Part of a small language model's weights.
Size: 12 layers, width 384, 4 heads of 128, MLP 1536 tanh GELU, vocabulary 2048, 24.8M parameters.
Architecture: learned positions, tied embeddings, attention and MLP in parallel.
Training: a variant of Adam for these matrices, 459M tokens, 3500 steps.
MLP neurons of a small language model. Each row is named by its layer, matrix (down: output weights) and neuron, and shows model dimensions 0-255. Each number is 128 + 24 x the weight over its row's rms, rounded and kept within 0 to 255. Numbers have three digits each.
After each neuron's rows, "fires before" lists the tokens most often just after its 100 highest values on Wikipedia text that the model never trained on.

L5.down1007:130124161085116088130102126151129096086120119173118133107136198135117109115145153158176080175135111155101079119149105123102074142127137127133144120123158119132117139107131125160081130092118129106104091082154142102127089153111103132146117131122118128098137130159136135168086173106145117134113094166136138137124121154107137155146101098118166079135141167087141108117141110073160165149144142114117140091076112128155123118134124159146165131153158149129095147159166091128129155133145119107131104111153138097140106159111118167075154137139119114140160113138126125106135160165164118157119152165100122118117087131111118114143094116132141147175172169125164121160117151124127131129128093091100143127156142124111124146091103143189165112124118126129100121137084141125131146117146120
fires before: "ion", "ed", "ing", "e", "t", "er"

L4.down228:145140163155069162147118106123089146123178146112161099125117112131102098129150126164121152113176076118141141120118113142147126124128098147113123109124190146110111141117124171145159105140138114143113132102111164136131164146150133106133155165100104139117120098124181152126140120148150110142106114152128109155110120142132155120137128118155119174122135196121142100161139166113102129148132113087154130123089156150123105155116129109130112149143150160109133110089148134129126143103139094100162110153137099168116105096114188136113134154119162101122116124136094131138104150137118157182110079119110116114125120136129123155137112122134098111135117146129103151132115136116169160094158117095101104114156088132100197112138128157126043146164116105079155137128104104131178148151124118
fires before: " |", ";", " 0", " 4", " 8", " 7"

L2.down1119:165128130100159150147133149159142117139095122127106168115145176090099140165120143104129074094156157103140112116125129103132139136155135150148160074147162120159127126110135108081110128138142075128119112094108105118139135161175153129132139143148126141087083088130114119107139136110130122131143093139154135127117133153144111139099085133127122118131139082161121168106143131140119114090146091150130125149133098125104138149109210124098164141109193141119129097142118095121112166088148088161115142143110189127149143116130120120112134169156140132119090161123136111098193113160134095152134128105102153134177112123160124117135118136128196159084128141131102143138118124161153157140100096132111167162129097119150134114132157135107104115087129156092102126128174101122177129103094167
fires before: "ed", "ing", " |", "ative", "t"

L7.down1111:126118092121172124147118111129150116121112122099107126134113083151130125116162122165126141119099158115137129125125107132097124086089135075118125099114099156093102099103088119114116095169117167119108147147141135100149122184123077141121094177168130113155143128164108133119152126157138067140156065127182129120123137105125121161141137168116145116097108133143155127149134122103106073090090108128127119146095126128140134091125153087126154140160156110094138095130179125180169135134122106126113152140115126108163135118159133144166139153130116081113123136130166116098135138117143147153128154150092147095064182122145135120128111112161108125111126109110132158128129153159136084140122141099150170104100079082142125154144122131127090151131133122110135146114147137131157117113144086
fires before: " |", "board", "th", "or", "ness", " a"

L5.down970:115135089095135165144134157104150116114151119110155121157120108107091106084131176188140133153145152140093150088102118113093122127137147129156117159103144138174172142177116143126127117104140143105090089097123122155093090148138138122128128120114150140078123133120165171139091141163114137120115167106120127104148119118112125126117140173128188139141118128071121158095163154092123129148148113107117163146145125133122155148161093139094162106129147169149163111149074135118120129156141126114116103112080152100092160158176096115139127134123171183090107138099155159103191141095165137088102139091164137143114090091128155174138138149119173127094128137128130120133108147150108171113137155146133113132137073176117138097106148126133128122165117125116107194089136100079086145095132156
fires before: "ed", "ing", "t", "tion", "s", "ion"

L4.down1424:151145123174110151104112118158151123116097104116142117133137137143135136165087105161167109179160134107148126088073122109148162104131121107123140123111181126077112116094118115131084105163144134126152125122172131127146120124191093167116095178114129121140096139142162144121101123161125152149144131108140115193111108102114104135136141102150131137138111165131130126101144126120123202152138158118130114127130118104125155200093104154136138120117139098163147145155173140153094128113107126110130145120132090093157165122114136159153089107136133100149117163126127100074124134083132105128139120125081104118141150139117064109111152155129128125143104137130117163121123127098133093125133129107160152088113121123109140154129125134132133150122158172112148123110159145132152121106148078
fires before: " |", ":", ";"

L5.down719:136144147115142131101068092110071163141134133131139122128132110139104117146138131140175114115088117153140114105086151119129152079132112164103122156106105102116136175107169138152150144153134144124150142175139140122141133102144102138120104131117124119125166101102097164125160109120099118164102099107108092133116132158128153102158116142128152099166090155118078085155119148081168146151135145089123107161116108148102124086127161094147114117111169136112127133124128091096104147116124149099089167127148095175099113115142119157112140116103113181117133128092128092093055123099133163115126160106152142123145148111151125133122136165146158121110122155152172090173139143093103137106168142126135119112123187142152121106108153112160126111115072123109134119116174110121156114126129108
fires before: " |", " a", " Country"

L7.down158:145157086128141122148117122153115125100117118103120131168092109132154126114131097126151096144134157132159154171125147109099117088155103100158139104144118133158091156126142125114084126156138158112159123076115153116177149145131137087096138186096107164138134144146125129140107109137118118102133134109124153117181110105162153147153161139067112109098117120181092149102131146161131137114122127149097135136109100160181094127094152134167120116090148102128149138139146132100086131128145132095142117128120133153094096099154112121085132119148121088129136126114098157094149114164187117138170162181142111158093129154129080132168144085075127161113116118134096099098122106132133128147147112117154135162162138137154096135107139135125120157105111102155134136141125116161139141181143083
fires before: ",", " 19", " 2025"

L4.down656:109157146131166156123118101120133115155127109111116137116214128144148129152122094130113143104153157135116102065145144129122124087125143132165124156117122124138143095127162112127086113147132137112120124162089113117101118133140125185145104178125145103118070129167132115126115124067161116146095136153122112099170119121117128144104089196144159138135128162104093165114145195134162151123143101150129127122139108109151111159184138159138107138121117116116155127169127131126135145101134108086105100100119115125160128129137139123113139141117115196125145093152136147074132159107138120151135107115118112188138155088139107125135119081131086145114131128128192120091189169088096119083137126138103106131135138096113096104136129127135124099101103151115117105148119161172134157168134176
fires before: ".", ",", " in", " and", " with"

L4.down694:192140110151120165135108109129117138107126134106116117133059106135126151112074111147151173138138146136125150093099134130133121141135108127107154121118166169089108151105128074141170142182122141168144094086128152143121135108123115149105143143123144158097086083156128144177091116151103157128112116153156150085102111128160138125133151142120127137099156114126098112147147144108081102176121143119131139118086143146086098142133141123063113150157196126116148111152154114131139136129130115094136141121140100117153139137147157145112174112156100140126119115192119112118147126150150177157170124114157062137109130151086115114152166107111130074118111101151105157138153117111152185098114130152150152121145123105125161094118124121098133143147157138126107140121174141117153123133121131
fires before: " ", " |", "\n"

L4.down279:115162152137177146149114100095154132144145131113149123131168106107119138155121133115058125146087127124126136104097156162098123134117121145126160152079155165162176101085093125092128103164122150132133129080102165183104101140107101113077115118111141128080127136115113165106158139134152166085131139128097115118150124143089107112115102137145119130107183171138107147169175127107143151130147174119106115111142154154147109111152131151102107115131159095153142075131113119116100141146074085101164115141152130101110083088142155099125147093118127079156123121147164115124120099151155151106157131108126118089130104132142117119130139117126142147143106092158149138108156115106130095120137160151098105171163099124150092070152107154105128137154147147135118138113108080089150160125174120
fires before: " |", " ", "\n", ";", "–"

L5.down632:167112167143109149176151131154093143145134100149094157144122149100143115095133106163123092139095112091123140114151103163111123156144130148121081145114124107071128095122108113143071122128163154095156129133108153161126123183099149151100164129102136115137101114102143136144133118148131168140160111167123119101117101182152102139151115117139105140120097162110116117094123173120090077112121187089128105101079118094116110118140130132137125147112147158136121117151146130131120163127091140125129147078135113167153160136121129161118153087128112089112096149094099109114095146135150105150098135106113137107128135119172082114143120141147100144114134126142117137106094090063134132153137161143113152140122159133137131168143136167163119159116114156105132112129166182132135116125139138
fires before: "ed", "u", "e", "ly", " to", " in"

L5.down1129:156173158143135130150139139142138130122116087128089160138176125132119162149132115147114141139137124117121103118129100144116113144102149146155129149115150099132112155110085127101103168142151137117093156122066157145110098155093117142097138143168149165179111157146108160120116122087158163111146158126127091165162137125110115154099107138113128154152121106151126118119108122133117124082143105145121127119088169112119108085139132141122162139112163153139177098117130092145110130120156115112111142114116099145134108160120134102154137097125126091136169172123112144114131145166158130106174150125117109064128099135071102183140103143109164099119112128118166090099115152090089099100138099165119163097126156115113132118122133166097145141114136127134145093111157102098139093079146152
fires before: ".", ",", " to", "s", " and"

L4.down1102:182136106170150151134118120111119121137102132120143125126121123116118127142130097138146140130119143144107126047121150117131141109150104153134127136144145129105117111086163087109135108170100115150126123131099110140126099114127105116173114140120125132161139131137115107110096140081129093121123107167134158106161130114132120161083146129180113118145127146152118142116134092150144155134125110086142166125116106163138108114131185166147146108166113120069143158201123105151083114154110073107104147143122079174125143082134159117129151154146155117095121113110137151113125168116106165117102139118107081123112129116104125149128148118136100143106135143172135108145165120149099157149128151131091098115130141099102116159120096096125141112155175082103171149133115118078157140140154118
fires before: ",", ".", "″", "′"

L5.down547:098144071077180142068156102117177129141102126083165131136154162113100187127171125133111115109133103079133136102106119155118110131117129115129114143158119143120146097158120135105105123123111130136130124085133111164111135134130138127111088093142138154139145169108138145084118119114095126061126086096169137123136102126089135138098165102109150126083129140125144149150167138122180129142110153162117151144141117112136140147127139130126154118156116120131112104162117124109121172129125099110098125124133125114169122120142120118138085151138146106149119086085134163133149122164184143163090143126128136135135056117129101116125105137127127103127131107137110147126117127102114107158108127141181146139113145161175080145138129161147137096096147108142102146099137165168136167113128098
fires before: " |", "%", ";", "0", " ("

L7.down632:139147130111124161112106098134179152129101165112135125155131120109152126166150138088146154138113138095126132152120142131135105178174110128133129135136098152140136124139140149163152079161148112114132114129142095164138098111124134144131098129147098134093134150135146109148141100149150103172095149133105122164096114168119174151126139136115164122128126145105108151163148107143101123136094124118109116124157141110136140097175128093129145094090148128186107116136117139118121121111113166132183112108126105139079136152132113113166124165109115097164081118116166138089129130141098110095169112163137145154108121141150123095093130140138130160160145168147104128103127117139112164106132105122148095099121113116089129118135143127133137094102151101114136119085114107129183149134151135
fires before: ")", ",", ").", "),", " ", "5"

L4.down700:128115147132156105108115075138122129129064151138125138176125189086124135149124115143112159198156092133093078084122104126190114121147123167184194144147153156110117096120111093109131169198111119094138082093120142140104122170128136096091149139141143091128132113118125102139116083108122100118100130162121114138124126132141112125108105137121143066161134160131132119113185143118126150134130119089098080149145123122155109166162119145087131127137109136168106124135130124123145135112115139127114116097136134135119116105131114090150145113110146162151131137103117105131103125098131153167105109139121122150102107127155105112123135122128123115100136141138116144121145102127136131142171100152126111088155099126114130116139117118098139110106106176126101158126099149127197110145116149
fires before: " |", ".", "ne", "n"

L5.down1314:142151135145128149116107136103116143105130122144132105117157083095106129165139150143099116085106075127129106110080144147119143134111152169116098151102143127139159138092115096099162098152145119151133148137133140124090132133109123152117155122144119142104104102136131109123151100150126120123151119116151102135120144141098107127132152129126178142116125110129117120146156128119095169159118140093167177180105154127155116130099160106119129112123130153087148140129131093137105137123107131095132120111093134151109109111128193146110132120146124158128114122126153097075115115106125157134154115089106103142165143145122111181137095144143177135148113149146149129123151119108127115091141125134139136081158131118167159096121133138136118167159189135138129166116140099143171141103150098
fires before: "\n", " 0", " |", " 1", " Re"

L2.down762:145098102098156102140142108149157113150153107100167135109144164083129176119151145153154119134100160104116092111148109112151110133100116117141145125154079120116123091143133097119123168132120116141127141112098111110130133159140155136137114122121138121116122130155117156100139140165124162127176111149149137131122153143108122141123123145115106106150147098148081128142107165093115125107153117119114149116079082112106075101146110085131141112159137125139129111133127131142100160161129159103114133120143140106123130117186118146153142119157147111154106069146151146132152076122083113157110104072129121117084174102173145176157162109125112139129136126142100137174164114120140075139107144150123146141103144148120104129122063108132103150137154126118149165081133099083174138111099143
fires before: " |", ";", ".", "–"

L5.down1079:093158157111121080131134125118131116136122186083150160136137119141132163108166121101145133141163174109172113092112171135118083131095151124145102137111149122125139134118149134123126106112125117153162120126134140110142066091107136159146126134139099102127131115140105109106135089140112120128148096190091154146093112133118112125159140150144150124164126095104115161122136113085133116113125094144179112136159136119126129136146120124134161093134100148145108145137125134168103127126163181142125127138118116109130130132122118139063107124137062128121138074125123144128127120069130129121155153054131114106162170125136084115142120114124141126130105078111142148115137119118074115119103194102137149107153153127126110109091106141187156083135178129120143105134113122086187086146111126
fires before: " |", "aff"

L5.down1251:109173138107109140133207135134103138110108097160107135141165133080115137114127169182151133135111145139092128101186081107118121118119089112127128111138065172136118125133103126069091141181137101101137122112120125115168171147122135114136106134114073161133178106126136115147142110087129091132123127130167161170122146118163117139116106122136113130132068075116103136105114143147127137147166107153113112106142149128128112129116135101118150109116132154132127080120111132133103142117118138098200138143136136111141169154114134161097163138140102083108138157176138167129081128126157104111104111168163108096136114116095091122178137159090096112142146135136147154160113119136119152134134140128120126130086091137098151115156118096154121158132163153083140153144171101125165113107118166
fires before: " |", ";"

L7.down795:141124099137148167126087121177155122162119135147099146129139097155125131139150145120087145143126098145143103086114160154147122130136151146094109125134092172102136092136114146123096139153140149080141114105122158116171118137174107151083081119111085112133076193161119119182134089132129129101128118144078164152159142134156157101135106184140130141147163150130166138155133160163122130122139140099132117143098104134177132142123102167104094148105123170133140080120127110145155125142155123146117091152097133138134160123117150127124140156123107139129112112123097124136127141131177128135140165105143145164133066138126134081172076118109135135158137143131095127095148137122087157120107101122131126162132123106104113146133140156119134101109123135082159137158095144120182156147101120
fires before: ")", "A", "S", "J", "L"

L4.down141:135134146155136167149138134109171127123183123153116117142106134133132148108114108129133155098145122140158144082080103096067169121118124157107186163148140112116119120126131124133135101128128090142119162161132158137126120188120116154149145140126135171096134142164120150123151131129121135121079113172120154114128104116114079086085100109139120150121141158147123129118162125118133109133132105085127138145114083157124113132131093135150098104160129102084154159134146131147152130093131173127083143154106116127147123157105153116162145159144127120133099146134097074120150095108097145157141107111190146150097121121129148122162124151121088110101093154162126131165129116121084131135141157166119156106119133108077137158148126103112134127118142088121099132161151143140134112126147158
fires before: " the", " a", "ed", " an", "e", " "

L4.down1077:149166126116143121118141135130132139113106111083132123122143212138126135137124116108177172121150113175102155039136148136085201119153118108130089149145115131141108124112113124168136155118143113111155113119068154144109142124143137108124145107053124169147124108109140140116111129143122132112111100185123127130152127120107075126141121116110152070138097125148091119179157099139111163103130088104125100160115074146109139067132158144110153146111120108111091135094108154062060111135130132107131147118103091106078131115103157127139163121155138156097117129148111117123116128113149122146123105119134155123099106108126140138117141129169151108114128131174107158133146150134141153151125137173100114095134098117115109155156135131108133144134113092141156080146079156142136139176118160
fires before: "s", "man", "pe", "ll", "t"

L2.down648:155085147122158163145163082153140099118126122162123113146104084098119135151161127134121114152150137116121109112113113121103123104102113157098118184132147134119157139130104130138086172144137181131095173108096091107103114167103135129098130127139123127100131143127098145141110117095125149107148090152179129132144150146121098145115153102138148152138114141126118151142111169130128106122146098123126131142058120093116125154120113148130140174144146108153133112097106121143131139108144132127153133124150119120123112073150138136129125104123131129114157198097112144126118101151108095124095113141120110174132127093104081106145170124142102112124132103167136144152128099143200118148102085102131115120119156132118151124109123096139110130137148171154073150130139115140120113126144152
fires before: " ", "\n", " 19", " (", " in", " Total"

L4.down1259:138146099143132098106117116106135153133158154084107150146128168107165127136155168107124142069130101131158105129101116157156114141086110144137171128124126123129129112150197124116110110105116110139155062156100147125173135116128064081145128179109119152109097138116137098161136117083098145174086182151141120189131143131122156096112144137134145113132118102083116152126169143107106125094169147133154142149159135110157167156115104112097110186101141137156132087135120094137143149071193147128112106127108132105131135098096089120112129132098152135130135126114142170118131132165119122120074154145141179148132101140175146163172116110137132135126126154109140147135118158065112125154145103135102120136134119144127140137120152156105071093138101147124100152112112147091157111123147136
fires before: " |", "s", "R", "–"

L4.down416:157126170163121139154148120109124110126146130111130137127134143137119103148135139142159175112180138123137107129125117156134112090138138147134119176057115138121121093121103141154127120181183134144105133134108143119074114130117091121155139151056113122083150162142154115152126176141129174107101123193129138131114123170107111117139124122175104133135110181104089125128164107113159154126150133085120103099134126145102135130102142124134074103133101100167137112161126146127106135170087143106129126089121120125147117108105173108110140092114100129115100133138130094121107123128153124145145134119089133105110122131109155146108153162152138108107143114140125143109136070115127074129126160140143131113197164147133116094146126117102123103125117127084131119122131091121151144070149107
fires before: " |", "°", "%", " mi", " ", ")"

L4.down1276:116085074118139137150132115176106131134123132147173160155129106117158143131173115162108143122134108169135111122122115132153106142115078176086129157126110139135121115130109134137115084176119153145125129123090127134164170145113171070127136112135155109181146116128151086129149126116117116125108135097097137133153153090151112165155188163100099096132141132149138134092146140101088093135122153099107131117161126137132134138110080106153141123115140111131149051122116098111130156129165134128149135094128100127107099122148151114099109124119131121126152141149154140086173121120082160148105149148097125160150126131146134124144119137127138112144120147115094124078096140130140119145172116135084111169114133134117081120146123146106139149113113147116106137108164118111188126100113142
fires before: "===", "==", "|", "=", "-", " |"

L4.down1333:141138142148122100130103121074120154093155149137112145119135155094092140130110150119102147101151118181157157079131129125131161145122160122142136122096178142128130147087111120156143120160138089152114152157136120171119136135117107118146086156060142105138110118118142190134145112173131126102129164140095042141150106119104129121108129108152093140126131126108107171103123125151154130174140139103113154133109120122151152138174116134137184146147097144153115108099126088112116159106109070105115124132146109137143138125140191105097127123123136105131133118133084149071119103133127137094126096074132143102128114128132108150130125132078118160176103125182134157115180146129105133132105156141128123117145131126122152131129169139129122155154150153075130105122164084089186136139127097
fires before: " |", ";", " in"

L4.down326:124127132120142150122167113108112124173123130064146133120124110170166130131128143121152133142084141159134108124180099115158154137140138057154162153063095090158137111123127102136129140136098143114118108126127090107109104161159119101116125159140141102140147128080092108135218120138117127134100134142083127116138107107128141100151108117137134118134113131113114113116148109145133148111160119145123106127108117131124130118147135110105108146101132116171189112134148115160091187105111118136118123127111103139143098091121147125149158151139145127158173126111149136100169116133125138108135156134105116156109155124135067113147138150081127130132090155140069155083134134131133126134172096131127112138138106109104132078114129142098090126128122147095093141135114164111175096121136145
fires before: " |"